From a checkpoint of a small transformer trained on Wikipedia: width 160, 3.85M parameters.
MLP neurons of a small language model. Each row is named by its layer, matrix (gate and up: input weights; down: output weights) and neuron, and shows model dimensions 0-159. Each number is 128 + 32 x the weight over its row's rms, rounded and kept within 0 to 255. Numbers have three digits each. A neuron's up and down rows have the sign that makes its largest values positive.
Before each neuron's rows, "fires on" lists the tokens most often at its 100 highest values on Wikipedia text that the model never trained on.

fires on: "b", "ent", "w", "ra", "ed", "al"
L2.gate283:138147121117187100115127154162127094174101116088039084178147170114173124096121084191063091167087056111100127141149163156106062161147174040103106095096115075145187095114103131142061083118209126150140137136130139082134139130126111131098144128097125190096123182152124090170126135134098098121126113071066122179162112100107135140136159149103099136170134131111116191108142133149083147098132150121106113076149143111191152109136181056123103140104112159140118148153140127116125131138102132
L2.up283:166132177086133106111114163135119129091078163137125068098120111185161101122123105102108156193149125132089131106098136060179086098110120105149120132112147032185167141110134124121171109103122082139108187108155121090155169139174110127086148139188172177117081126120092135046169119193127106141151119137188181127090144146115123186116168149161148142108184140079119148109138184134105118158114131123154128190134113085105148147085122039118109151131086069191121146142152125103106111160129129
L2.down283:160155090104192168078142160149122148119108101116174156156087165142199146159157090148064123162117156132105172114131157173108106123158133081113139061152139134178134071119090145115106106046083085136113115142155146182157152150167064161110108126167176082105141090107153131119089149134078106131110148091038137149183067153146154148138182069093163156070125117106129108161145155107124139170157152166081141083122156098139075101174160114131106123111092147131129179175145094141122148128122111

fires on: "ish", "y", "ian", "'", "rian", "h"
L2.gate170:156114108084150156156162103069131088112166135072082160116178147130130115101162143155110154130105089125155131151133131116127119102103098090119141114082158123065118113119064145041096105065100169163151134073157146135126153171089038110069176150177119156144113118145168160126084167094077166075073108128169137129094099158083151155135117123172119157113112136112079122101140126211081127145109156061150115114118136174061171097152096117109147158105145124173160097128120166147129085119156086
L2.up170:066038136164105141183128130121149111194144148092071096136142164153054132114122180150167138115095108135144129151107140070159174146101161137160142135088107152135125182181145141090130083138138079082167130148145133142136110153117154157156163093123129078163108144121181110157111049100189132095106104123178149154085106141071103145134159135099158096071109122179129133106087117157159120114123164111147088122097148138085170058098136147126156158103085118123116179122232136095121137078168129
L2.down170:119099162103128158174095120101096154134097073114117109135091075101076136089146135140190155149147155116092132089115144137161121086121148068124123143176168120127138154144150121145133121156116122108144114081125068131144199180091136140217157149143103182112111171135108160121188125194200084134106186141093085101134167094135126054121164142113184116141092087126128128113129114106103126075119090103103145116130168107099107193160173161173095218118084138102074083118140099130171169152113120

fires on: "n", "ur", "r", "im", "an", "it"
L6.gate348:104174151167132110097123098139082098173089177156096090107085116157178140106195197123150124094153189118148173148140116151155132109150101097123180097111173143132119092149106128112118141192128161098096134119151131167140137152099091041137123201114141116158108159105096155111174120148158077131130090134132128137108111135096167117133125119058206105135181112152128085111086146050070089204115092138151095133090153149163136156132100097076138085140179126128147136157143171138143176144053134
L6.up348:121088098155154210142119160169140100089151158167160052167120154172137166158121147143078085174085139106179094090093147139149062106125156151128161100088147156107097096091095112135091124116152149073160111108110089134092162144128113145196143175134158136089099112080150171114138124135132076071169088111100154139144152113085173186143142151118158072158108076191126150175085120099118163137153046116073078109076145089075137122169123130114133149132163134120127177129167148137088104127147121
L6.down348:108150157137156089107058094139126074130109126070151149126124166150158099166160136105181107143144153161117110112150139178148169058142126080164113148091087079145166219082118087169115156174125104114164142162157083152082073185130134129125155114151066099092121099108107151126103113153120082123116192193159100157168144146100057163143149140082108121102140145097115170116161188048093106113118117149148126077165142125113085150097114171158100076105135099128079112111147098071143131138130125

fires on: " the", " a", " of", "ic", " early", "ural"
L6.gate28:136102152133157169090130185151126160105084101115121156122092137108089174098112118175088166144160143148159103143104121157111106131171174182156087190101141108110141154173090163149118123169088061126114166134114055137123099201046119135182120118121159193149162104139206170094080149151137082070067145113151122129154142187117126111117098120067145125123107099193135095174090167156111100121077118100101152166106128102079112114096089184109100155135144138123119099161113171165128111100126100
L6.up28:148088127088083119131140080146166096107125215153049113119126125113130121110111120085144152189177177095109112156045180129151074158132141109150105106150162205162177144163146107162116136167143121105069147136094129107126121137086123136127039112196103146142074152128194160115138141161110129135107154165129111100121115120177134073099136131091121128106141164149165122146078137133142101108206142084126130134191118075134156163117147058134153196106115153122137133080120152094121174179140143
L6.down28:043094166127132142149081202126119150140094013135134146185115105098156152090116124139131112094118113125123135149190112116122222115159120139165141090154157072135134134084123136099151061148123112135153122146138047167118145091173114117100153128138171111136176122164104151143107130067093092135125156101104122187157113133120142184187157144121156125155092110098105120134150116110126164175109088117060102154192124157093093157131083145136129069134126177125092079144145107076118101147140072

fires on: "k", "v", "h", "eb", "ff", "ev"
L2.gate100:165121117182136159210157120138135101143182083110145129105122149166138151133127197165135127172200125064169128092136111093124160121196089147111151123086113119142147121155141118145179121150168081143136116149097101087159136115119184162206123091148057082079108083103135107100130116114159105133136142103149145146117156080123176164108097165108101121135141104127171104149151041177143126126147134076076102180157102093142123058136156129143159118127170139127139181152205117160193141134118183
L2.up100:124110124124136147180134142159134151191134111116156178091111140095153134055137173155170112092126108101166185138070131076114151139177088117165101115204093128167125124155118118129109192131135102175128100121102096102105124101086110120186131132177088109081092112128115099098091090138192137128142138089179121186122114126147119094112072177054110118122117117131156121140187080145131137138105060117081131158130126169179102072131123146150161108152179141142161205161199047141113145142125148
L2.down100:165090150101098109078149083110073138102142155143103134116164134110115088096111104060151113089122133154117040133157142175101127160103180126089098173192126127076144128213114098131082123161098142095064096179138148137120152126085102086047183133174177151163099169116108162154106141129103138142082106173096113123091080159133072082131145130173108158106117159137031150151140157149113162148098127157138163110097143117073133159142115122122152089140078135118127087060113118158149111137109111

fires on: "el", "e", "h", "ce", "k", "y"
L2.gate32:096142089121134145170142105137141097155090098049082087130120157101133123111137100160159098134170090089152180066112104129099082192158088065151198164129176066124134132123151101168170127137134089115115111148079130172144171102094119135132160137140113140159103111104064177102108186138116045195122172174122114072138111129174118149161133173081102083098161101158167107148150075153116132121150165158132100141042163136135095144101070145126137095174151154147099142121078109121097144120118125
L2.up32:136124108144138172200146100110172079187162179095155172080156157110082096105135145107089150101123182104189164149152117087105150105162141067144147224080105130133125124106107117157133157072145121143111139142117132128158079118165192139139148144149194131180088071196124158098130134167128121133081144089134104126149066128139138096109144143100120110152130130144129098077097183128106104122091092093132099085064144035148115085142108169114092150101158129152124148135115150099142171123202134
L2.down32:173179140123149117123120113113131111085110098183091168205168129130143114141094107089114133092083035164148113175185129163066131164106171104129088087173162170108140144127170133141100120136090159112134145107130157095135129149153134094116118171178104162099219113165159069157121107137146170041161150081156101105137148115062154095126095076106117108204099115116113164156149173170167136136126124096164170105142155100144176143101114127107161138143131114091184153125151107144140106146080175

fires on: "A", "i", "a", "or", "E"
L6.gate197:131116137086142115129160141138153138085144187153101151083051133102073023076156061161127134098144141164123103150108124153110068145157136116144174094117169112184146144099078111177132138132117114155128146163135149170082153124156121174116165144119156115078115105130146169105172100108196083164169158135131117150109128132166051161124099110134120084181113155019128117102074159078094146118159192127150146138133108149144068138091116148090110160079114108114132096156094130082111136110135114
L6.up197:130119126141150127080051185180133142101151127163118111168032145104175073084104209110124123090129151124111104068133109110104105172127185116200169161142125095090119154132142039099189143150089122130116134143115167146119165121161179129107104112129151094110135125167118113131132124084103123125175151132149187142098137084150133139100172151159163083152160179104170129129150082107068113072105111126110116121100172136056089172106134131077110150125092106089117100143094106118162066117088141
L6.down197:101184165113112080114100116135058109091121136086102159112142097120138092144136191156158077079129114113141127168117109116099086061205100121098122177067092094146125061118151132074092151102113088155154128119124012113169134115125120157127151136093179166103132171104085092143148179088127144120142118112136115133096100156207094125144127120092157117088100056137085120107127146142136132183122083121079116082089141133123157175102119102068172128136132132131126112105146152088171069083142135

fires on: "if", "c", "it", "n", "i", "un"
L6.gate133:072125067188116153178138110137088184105116139142143138140124128075111158095082135083158091104097120114114151080157195182147132137192125121101144104143146143174140086090096158082127102139150148113158097141172144103084161140097107157158120135125169103059132138051122131116123113076147079132139117133131142136107096114155129136093194138131084133120105051120152182064150080178053159177125117097122128106048120160097101162172136165110129153134071113097091131128127178145183133074121147
L6.up133:139154171145120143183228111123136088172143131130096160175118106147159188105106132113168119161113170124078174136166146207122084143124128115111104114105128069153145128121119190064125081114114185142159121184094162096143160159112120127145121167141159145074083113148109183131122135084165105120150091086171162135080126191124116134109123164140102162167137136129157136124154136160109137169153135087078089088128103103125180126102107138164125158181068180119109125121162138053116122144035169
L6.down133:124051102096092106100200068141087151125162144127114153106096098109125111147093135102157085109133116097145112148178104136118138107178124078167112180137133089145070180171104123093108110184135147126121144122100091078124097131173109183130122165173152072084117105148098090040140201158118131153118165138171093102173149137079075116091129168068102166084112065172087149110159138150071158153174140101127162094133096149130127177114116145151147087070119124106076097135124120116138167120155105

fires on: " which", " for", " of", " by", "son", "."
L4.gate376:102085100121120122101209068118126132162142065103139116153153135130068158099151103117107194158107123135117074175119100167120071086138145115177133171105103098085146106134181129089122113180158148109139129155125144157104137112150169127175091150093139063131091147141142124142144158131090150147153124207157124131122148176152133136148082059121131120154119212061125096121059115110133152087123159116119112050123175179116061131128122148106180097195118152069140128094172154108170148130119097
L4.up376:148090131140141132098120094106147097151179111128169135068068191106110107066139126104112182132103139103118091198105072098146032138161083100142165101109104142091093154103146139086121150107060137166170113112100134116107115115116128226148127113102137126185094089140104143120173143087112171095152151141096091130140132119163067150120080095148138087075107181082129109107137089169155066123180122088081103205134134159108158120151119080110087160127104131140100144117138125077102152137100148
L4.down376:151154066158158106080073162090126181212103100089126074149105088181165131106121142128156097130117128120109185105133182145128164108061095162108147080133168124160108104179112178164169124156136095125101164104142100114128116102074109083120139145148125173131114155156188110139129095202169118114056137144117139185101138112147123103171174145135094184160149113210103154148132171098137108113107133141155197132156150103134123167145112111212168143107135094144135099095127087100149169119157091

fires on: "-", "en", "w", " of", "par", "p"
L4.gate291:091070102101156113099081107141099143127109183149132109089192100055101094130040156133107160134078148124135142139162120107118110133108115126140141134107136119091128161037134126116089168136080142124100111102114126107148144104181153092128173100078132126071080115091193130145107166128130098155057106102129189119103099126034107139161148081085110146085118081144139199084162199087135131079141127116129136142123132169143138145168117107088137130139147135070177147086116205149137149124105113
L4.up291:107071141112088122091144104132140183169161124099140156085125121082150128050100133073073189093152143109073135170119202054086069131175102114124120096103099157108097086180114157126147125161137152114153154089128143151125120077173099115177091197089168069156122131102193154139191166167164130091111144113146108092099123174163126170157082134104123125167067127134128127151152065096147145125124117149101112108090154196123111102110105127146114148158131135182142079114085104146157131105112121
L4.down291:099193126163115127061137096115103099150118109103167167128074163126150107150118124091108086171117136111112158093094134151112134149093167116170122124104096142194150107132183133127104101145141123094167139202128186125079127100111120107127114143113161152114084141118089161083108126155092135084155160173126064166129142136155096133148191115056118135114146137170145156162104147127149106107059041130131153163198191117138123165144106124234146148132162062100098127140078111108169165188119107

fires on: "ey", "ric", "yl", "ie", "apt", "per"
L2.gate354:117147086108097162117149112104129109142190095107142191069132062102110157174165121138142128108115171083185113167157083101111149126150127139115120153200150098186122172076092125092080141132119150128095172144175093192121144164135122142139116153194175140081130139200121107164115178199127130096159139179130159129104130090094122120133094114101071068167118103149112128141170149115085107093167109158079125132105121146102199102076120131164153105160129157075168113107122102110177083095176154
L2.up354:188101077121147149137110137130123155147112140120095178150100089088100107099108090179127094130069083089144137160144162146105153139091109138061129136191169077163097099089120104095116076152105084141089075061128084146135125158132110124163124098141127097082112119113112131170167165116100172110147095158144115065053138137091101176189101160138168099117149145126130108168143077138070136126114104146110116146157141069075133103063079150138107134153096176146163157150177134103125048076127182
L2.down354:094164162141144139193153117133135122117065156159101086142139134122128108134120130097162151169170058124090146104128148139153080047115092134107162091078116161125121091141157107120207142126147125094162077106077048086140106116118135120141169115073119108168116134055148152083125195085158149183047162077173093145154102135108115096140143134176174095135199169175118178128082098157133123167171105123145132103126136128119071121155151137085137142098130109170076106097097135113109148150111107

fires on: " to", "ine", "and", "yn", "ome", "ot"
L2.gate320:177120092132133116109082181120129090108142148133171125190088161168101112118135128184195153101149194111107140136073150086099127145154121095145100133153115096146135136157052215131142100230135129109144131062184103117124156114123116099102173132155107110131163148114136129160113121158137198131106115127175138175140118143126154096141173042094140086135064178141139147119079142110178121104154137111206081144125155113140120105118135116127135165136069150148076094070089108102110122126069142
L2.up320:130076086150125121066144061147132054149116144110119099158094131132102163108133117174176126125222178092144134115109142107099073123170184188120113136122124134126147136084103131076156155148116129100110067100084173138152105077093095147086153154197112153089140162077112158130123163144101241127141136106125097155146151123145133103097195090108161123148112126115192218196104160105102148095139161106129142139161152156127140129130092150090124108148111138122122099098091144140142162089082141
L2.down320:092080132152095158120151095156174081179161135130110084092132124083160179140134093068078090144147129112142104123198134165112119099116170167135157139079136124111163082064173084128120129107100116111119086150080147107139089102082131199114127139120128133132134150071074139100109133105122146167116116050102154157105150146162108108093110200168131147141148131107155199167120116083081104178152127104134179112138163152095143140125142145056099128069202132093127150115166114185158173154192130

fires on: " in", "r", "ran", "ac", ":", "man"
L4.gate341:137128114150177130092178077147126148112097116138186118135112098133097131117156189163123145216137186078068123132072147118145128113201151132190143193188136144113129061118106118120105136073117102128184145146131103120159128181128173130122133144132166134052137100155144136106160186120208167144087114149094122080143169140104130120119132112194023178160095148128151164145104103158128150141093101127087143124126124072101111153143125146138171143154098112163120149072109116085153100122087117
L4.up341:135123091159130128088127094154068100084089176091130170098104157125069093115119193142136108135165104126065109147093109186093125196170135118136152110134116130129113116096112170159104119200166122113127137154144060164097150182094188186132106106092130125113155201104136145137162045150134112078088073135101118128107188126130135158107118092079095131141111146153158112138074071113090133124105087134135104164122119088202102158131173093208135132120141098126089137181157148127146112173132160
L4.down341:111165137145126124067124070162124125098177100112186141152141122128101133097223148130137176138153154127111125150105153124127150047193161201136171144102108204149139108132096110152152130129114025115111118099183157098144116138089116173108090132189094122081131113207143129137188156131135173125064142139084124101125133105158145079140171114114087131170111196152120111118111083122149138100139110102138136133123144142155062102183079159133150114145151186134123133146169128073100108085120158

fires on: "===", ".", "|"
L6.gate235:135077164105134118184119163072107159089107081139116077128128111098107105113141128038153109143101156087130122164160135108147108133088167119150141175162119109131151114152098163152077170090101122120126137163158092100141152220153160138141096160110197119087128116101149160139066157148128097153100128131144185174117143176189157116105132153110129162094090115149095075147142184089098093158095106159137115117154068155121123067126050084134191115153096104161129095170118188125087129195131093
L6.up235:177045165101151144114064163148101059063093115120126096200104066069194094129127161117155103125099117106090096086130131122134187184162151115096111133118116114152078078108135136163105168143131084174169144138088084108132137133138111165118086071121134123151170091109143182115156113097161131071147089113093114086171119144127153089121150142133202168116147123193126129146081134118158097121171110029104125135111153107129125148113084149133125158094126083146123149121112138140088147118191102
L6.down235:181155120143109114143102089095084071192121125065153112100177129144166133121129139171096053147154125132100179126147128121180114043121154142089117100189129108149122110147134126123125142138078106140143170087108000087107134141116112141073119072142157145108098140158122163162095132110167165118109117145103159130111085202115121122156125173129136175133133102155061119167111152062110155129087088134110124116169160114117103132120087134163101182070143093083122133131134170079138173122179102

fires on: "ov", "un", "n", "enn", "od", "in"
L2.gate359:066172154118145149097128142170125138091149145098127114160085098099112108130125067176153101096084169145114073195163074131080148134119165177116157138135133058144158148167094144079106127046110118106049057143130116093180156154168158099120181105161148127101157084127135082132136110154107111108078138171113133142094152124098152176132202137114138148151134077148181084110134100137121222082118118114135134156177155164091142127155119132153129156138143138137096116076163178177095098158123141
L2.up359:101146117065209138083134043162123174159133130099117086131083117138088143114125143097111094078115134087084120162164099114089112149121130140160096087121108183122127110088109089057164117099136170147073099151165167086108152153099070109134188129170108137110144106169127159128075155075103118128152060156111104070097089124102126171135066064150112140135104100054062141124164129076128151167097150113186168127161123166084159152131110131155143127123141092120133112148115185137123172110116119
L2.down359:121146149115127109175125123130120128060136156175104116179096091115127155176177094167121120191132132121141110206104081131129075057172138089150181153135152092142160098174138151106120136129109122107153104121128170067165106141120117177122110107138097097121166088085134172185103129136125130102105208184101131163126144064114146135120107173069116126082118117176144141125096133079108162090142090083130067113151148159106194085114123151166075073129078124149157107193132081169098155170099118

fires on: "al", "r", "p", "b", "n", "a"
L4.gate30:118121165197144161112113129175126118123120081128133110138168115105181128213122123111109080127124112047113054081100147118098089085103152069070205095114095131086119128085145182111107135134139113169160209190175094130120129154139150158119154107135133145142109074140121082128108114148144166111133090130140095187133151195103107144188164087109114110168149167157109149109145093106110172174110111124167087130055130120137124140160101147080102108150128102129123121179174131087160084181105101
L4.up30:124143147062152171190134120151138103121105210158135161097062098121019156157112117164133160103154120126124134151084119105137072139109147089119109085071147077115125107113100127090076166092113090130126193124108134139166155149139120154139193143115136130129157121134105079107107144154037138119118132129106137105056122111122035121160089099152160127144109102149106138086109133163064134111112148107085138220120160104066127117113165150183117160140112144119071123102112188114111119128135105
L4.down30:120148125107160102061168148128179199137127133121092123151125143168113100155150149087157129140099150073142109128130108132164138106093103115151149153096052134145123109169122147166155114073126173132168180138125177147103124139168124063147134150151140155075132123107120116081160164132143139120071153121000144135093133099155156163140116118102141108068154119148157180114090122137148135100112139162103112118103137061121175090130071163135140080147164117146136131142026156089196131153044161

fires on: "est", "ian", "ish", "k", "ard"
L2.gate216:170093147137068190155120103166125107189128163159125158089121170137144060171148190114134147109107219091115129138122101137167079111155103089053110081090149144088136149163128162108130110144139146131147103143137118118177126181105124128123188092167111111212110147158134113085188104111176142120162142098076130150160164138103162079184078082103117109123127197138116079115077152133095117170131128074145131125128111152079119066110087099133138101127134158194098112103124146144097147096170149
L2.up216:167131128124103227139110144134125115174144222108136134142098120164091083146105143052075188085136139148123108199125129116156138124115176095079131108079160114103120156126142144143171111127076060140159141123145164146169134166108162128144168056115151138173133123151154132132168110105165168123170117120088201170163111144029116117123095094080068125100168186100119102103086102120176081137107108092125101125116121134121126083163143095187138145195151141149105114140135129140138132096129148
L2.down216:095129168150187056140098086134152129073105099147074179130100185153105150129155123116136100138122130191142124107183128122109137103124149104140170141102082144099123120141133116090151086173113180139160124165142000143089109140149123058150090108206068122108101156141154108121120141147138135120086170097111087117148121102105102141115174117126159131146106091156155166137185146145145185153154133139088144095183156174111146176129116139093125172141118116205112123118126167061155143093066121

fires on: "est", "le", "p", "b", "ut", "er"
L2.gate20:167154123157081111174118209081128093093147138132158151148140090190147094152127157057152140156073149134113127100133158089145168118145130155077157168166171096207100074087100112087084060089186164107129090095103117129125151114147152116131174131128086156056190146107145161081119105189139138152101115099050144105174172136103121119125188112165093082133116163142190066130160105145086155142111084127099090135136139132144140148115121134124160169087157115113130142094150160098140121155162129
L2.up20:124141103154096146138153165062126116125165114113135175091172054131144094145165150098141136149060135100102120120062148105139134092129046179050159190142113085169097069113090109124086111099137119125112099202146094126103114094111149095137161171161168149093186155120084181055170172167144106106156073099095153097130141134156109147147113166104106141146069155130166111156189098121083136122106097132101089107106129113116080158137093192122128161145153109162094153134110128131123142133192121
L2.down20:096083094098068172119146141085158144144126092117131163115128124066114159078161154126086107081150076073110111127136089153087155150116052167102158144088151110155150123080055096158148124168135078135092114169139112064067120119113163145126190128104132158161144176096106126123145156202163107153215122107099154081118081166232125123190117140150102132125092147109116134178126144125160136063116139168166155145130110128136154143107091145121094154119148114147049140116116121139117151143130096

fires on: " not", " to", "ually", "ot", " also", "er"
L6.gate114:137177096190131070090127130097120144101159167154179132127160147048089082116171139203173197104146169097071143153134148141185089133122071177147166120115104155173131130167135151155122106087128098130170115135148100173100133184150105119186093111120118111128097102075121146090149142147138107160122170187085061143141144131162093174150158083136111129159073104099099150132136138092129117126146138069193112145151123125169133119122085155103097107093117178136202140141155132103147115186185151
L6.up114:166148071207118081141162069143136151086137148098133083128160107146159064096201135138218130160154091135132118101169118158158113151153167126101133083151095151107131134174129116105095099077158125156182145144161122127105124106208111133109115135145104220127096141131146100136162144070085087058126155150179174143158131177101110103118132142123130150157099144144105098154085147102052160165108106163111158126151125174153101113142107134110123102162088142109153119061143122082171137199157147
L6.down114:174192118114095164096163122084143106144167160146109132072129130070134136169190178137125140136114129124138078153110133087112086156151117160120165118104122152149155136177198147146144095121158116131075131144088144069168139119113111182148101149162116133106081073119102090095061183064111122134150122110093075167127144173109145151134178199164076156178145116154154142146112152125171115171147087184150098145180127129129100151166125150154137067132082175124106123085140113135217147171182155

fires on: ".", "-", "|", ").", "\n"
L6.gate187:141111180195171124159138098072106142120163056125122036116138113138134111127120108177129165158113158176118140120095128180125084081096103098122104142136118157121140090114051187077076081126106110127123129149136000185104103119135173082095105118118068151114135149132161092108147111138128111107109180157118135097132103132087138127131161109098095144144103141229136114154076121135119101096146159116105109118083110096143135110143129188133105129155107122095092109144108130123123133177119075
L6.up187:166109165161136160144162113095125145154116084135121127163164066172116144084179113116104178107143135197189151120025116169125105096076122112130119127116140153123115086135068165108087079141139138115166132173127000128103111145115147119108126150137092127114103160129174115146133127142154140111166122104149120081125097098098213111139155136111147184104140160140116103090083095143162064121123156124154141096121123090126116099099162170155107186135092101129045085151173132125094096146150086
L6.down187:153128150113149149162114070143173115130126122092103130157130126132068123145187144103111107119121157141107110123133106187097186049151078158108107171111126153100098150128143125183162129118110148108166149116172000106145093166126106141112132138124133123113167106127113136148128146142078156130111151086149117094086155070119103070147142129148145193100081044145134132109137173146091084152120126124099121116164090143095124131158107076075138128107139144188117131127131126144150160136149098

fires on: " |", "|", " not", "'t", " init", "."
L6.gate60:175150163144091131123127095118195067125064106127142114195129139111081126112155203094138159164187178155057110184073152090185144125060129103150134161095121182126140155112143118139145093157132169131126044159097125112101106141183113115081123131087103114142133138116130129132132185121134098138108146137182142062122106077158124118080107124127141150099093152128120135096128165184145134124150168075136084105144100075119144087133126137078128166174150130196144169162112166135076168150170173
L6.up60:131080122095168143141128091125107109122093100119128156124081182121078105090147124089142207145136140152144143155162136095155076161151096117078103178097129176190105078067124105178176125120177102109144105165115133055092130145123076121140157138147115159120079113149151111095068120099128118098145156154127131092144118152165116123087111140160153120092093125102085114188234218175146146155106121080143108133125136134157121117154137177041139133124117114131144140081173156116127137165162205
L6.down60:124139124133071192155131108105126116112141142086178125134100122151105108151096122118152126142059201137156109112129148164082151029164136187161166113123100095151142100167113124118146113118079121141126117125135025206153143131141072143102145121139100125102117108094107162152112145151096120122170196168184167173132145136103095121174134111126127130133117121152047175124058171108107070139115095159120185092125105106092117114168125052185184140158136124099109163155077130129106155116099098

fires on: "or", "ed", " for", " of", "ors"
L4.gate33:082150091115121089114107132156127085145104150106147097101088123125125147137124146164135147122112144089104105116112131154074138143169100121082121125152112087179167129083161095117130151160110099185182120156132150141174093069180196082139150136102109121096137219084141147115082120191163163155138103154132125211086090106082097085153161164208135133180147112140152136095092153131142086087053139120095143087144141139137123043160114169140140105122094178085164143091130123162183101129170094
L4.up33:087130175133135100122180160217166108126139124118088139119160087082106125154186147144117121133115179119124124179118152230172076157112125177167168115104114119166050134089101176148148087125067146137172123147114079192071161152105142195152121115135099133134129124119146142123091126115127068110127093120111081124113152138128212068115098177127141127159122119152124126117081092088163112120111153123118123139110163155120198162138144091104127121074125179109068133146120105187181148122166159
L4.down33:118149108173150109148078142132086122118055173080142170154131102193145155139104124099105168106150090177116099084113113099122137134140147156138099094119129135110132070128159110139162151128111066170129075118099097095172116097123151131145160064177161135073139200168072104161186154197148166085101115151119108146108125124141104118140158130163116116143069192126166094100153071129071076136112102067168206147125098108123096150144160144185176190122115145082074154139128090114115128109106120

fires on: ",", " the", " of", " same", "w", "-"
L6.gate206:161058141085126081094106159178103138107090145104111108098153096159122094112101101177116120097095103117122054147162141147134132157143096060129109135148154088080122128134160105131146099122133100094092180075138112111096119126122123097101118111106114120107160141082195074175137159226148088083119184121124162183173164135123127143168103117134160172145109127111153165123069189123148086170074145064131145146137147152101130143136082128121127158043077103144142137145111062141165198160163114
L6.up206:178122170096084145150175204161154166130151172120149140127171096143135136122127150138098165105099176101128054139147107076116075103112100114215081113093140125084135097128120094134108115099155141168126166139105065132195146134129152116102102118108154167113119139117201140152097141138089156131096193162139086119098157146086125189161150157142137158157089128152134165046108123142131137072138089119082147181160174159126096133117121151144136158083106116089083087182109125068077152130117054
L6.down206:153109102081127092137049110117111148162120151126146069114116107136123109130148173088152065135110170151110145182130140165155149162120084121166109133122114092109090140126110177143127137148093110188171154159054129113076080135124116108096143111177161159172158121215084175154085114163099162107110118081093136137132180084171114102122160115110146177087103153162098141158121112108097168181156085076095208162140099108055112094089094096131148120134141102137134122120126099179060125074165108

fires on: "-", "r", "m", "en", "f", "ic"
L6.gate118:087090105168122112092128164091153134157132143088055172136163098150096128144133166093175152136099197119119165126133123084156093126126067102112172219119110085136157160128100162113111123040117129113194134165196107118087097133199133128119140129165154047148130075105136096113089153170076104132069106140145145132090102141149144135128156094108108123116126163120147139211113184106133131206153099109117207155107120143136150127151108158153159113130130108117085122141129149098115120113170198
L6.up118:175091146142096158080135129113090099151137169085100178161101162140103094136082090063093154115104102133120130148080147122110092111132149078095075181142113139174111189085126139143173133114114145145134131074118155111167152166127110133158117096149188150108174141118145111157111163189155179035054075081194170135152149112147155110123140111151129176156179160168097086155149116144118091092126116138145110140084065103118138080079143119153153182146139089193158146118158115174132137111138072
L6.down118:166161101150136074068125155136139106120127116097092177112140152117153157162104101139095084115086159152128137161105117157131151139162146122126170217080128082110182159192115133142165059100096049160148159152094141163159174172106128115190150136144090162149146162161103146084185123041110147113165157125141103133154133118082118129083151131118136121051122106210080154115125122176084195148128126149088106105158132127123125110152098161110118098123130144095103214092092137170123124135163133

fires on: "t", "or", "us", "i", ".", "ce"
L6.gate220:147212079159076115164160105095153157084200151096162126120106111105117144169129156120132116104113115115101139126099132148129106214171092129112175132142118065123092095134140113129160179169124129161068142151118191166157117145196115128179143151050143113096126137102104087134168132115069120148078192140099104105116169170210153064111116124127148103182144120155157126089164121089119112118170176086113149115118111163110125178097123116131149129100145142152135210095130157090172145104093161
L6.up220:142150094114038065142148101133134169083150135122152189157111082147159188153106133125128108119108163172086126122090122091124106185109133140116136130132141124114104134165095109081107140136113166143058142140087145095121160135194146072092126083096144122154173122129121207161131110107141131186106120137200116171115112131122182107168124098137117117180155128155104148121149101039092140107160189175130164089132108110173065130074094118146079107119160137104186192090095153152130105083176132
L6.down220:140137203148095100196079093103093132111166088151083124097153113157160176093135125104093125070143111144123131148158141132104127090141099139144099156096103114120085147090103081104116118185108139129163123099149007131075068123153118107172166155183079129081113145132132128145107105065061123153138132104164151068141115136144060144118156122089127123115150095137078129093143095087160162113109156123145101119154148163133073107126149142057123127162153110168064075153169092162164122100180107

fires on: "sh", "ors", "or", "th", "ev"
L2.gate51:144168113128133155163100119092137104087187110108106182091090154089125146178104116081092055133147112075179108098125098168124106172107098121135226101069097099158158074123109130156162151107139159135135149114129115139116116131133099196182145099129108117098107152190133109131134128148109140135072202140048088173072128152170168140129122143137177127156130105136144139089081114166115135111124092149151117155113175148139101117109148084179143171156152181156141162136093142131201048085087124
L2.up51:088138127135135165151067121166091117183149149092088107147114087108141133161144117099102182154101075167167155132159201154120183165094118158192156161122185181192115099142159158093161114127141121133080066167098152128137129117120170141162159140141170136157185045087144123138100096109095142154095119157095102106122138135108119116095135120129111157139148154139078143113146180184105162126098064108114103132149180145162127111147128127118079099192176162078152157186149079156184097070118106
L2.down51:095148111179185126133178148116176098137075158151082143148142122168179159115077121104123080159162104131107118122171153140128150104147157143050041153128100155095111108136067160133126144090127124199169167156179127159127067145075161164120176113110123157155089189178133108117166122171127140094068138086095104108100159149152126094100110092154128168171081143170135125123135083111098126186073070170112126073092134134116141136090178150137169141121087149160137114101149111118088167153096169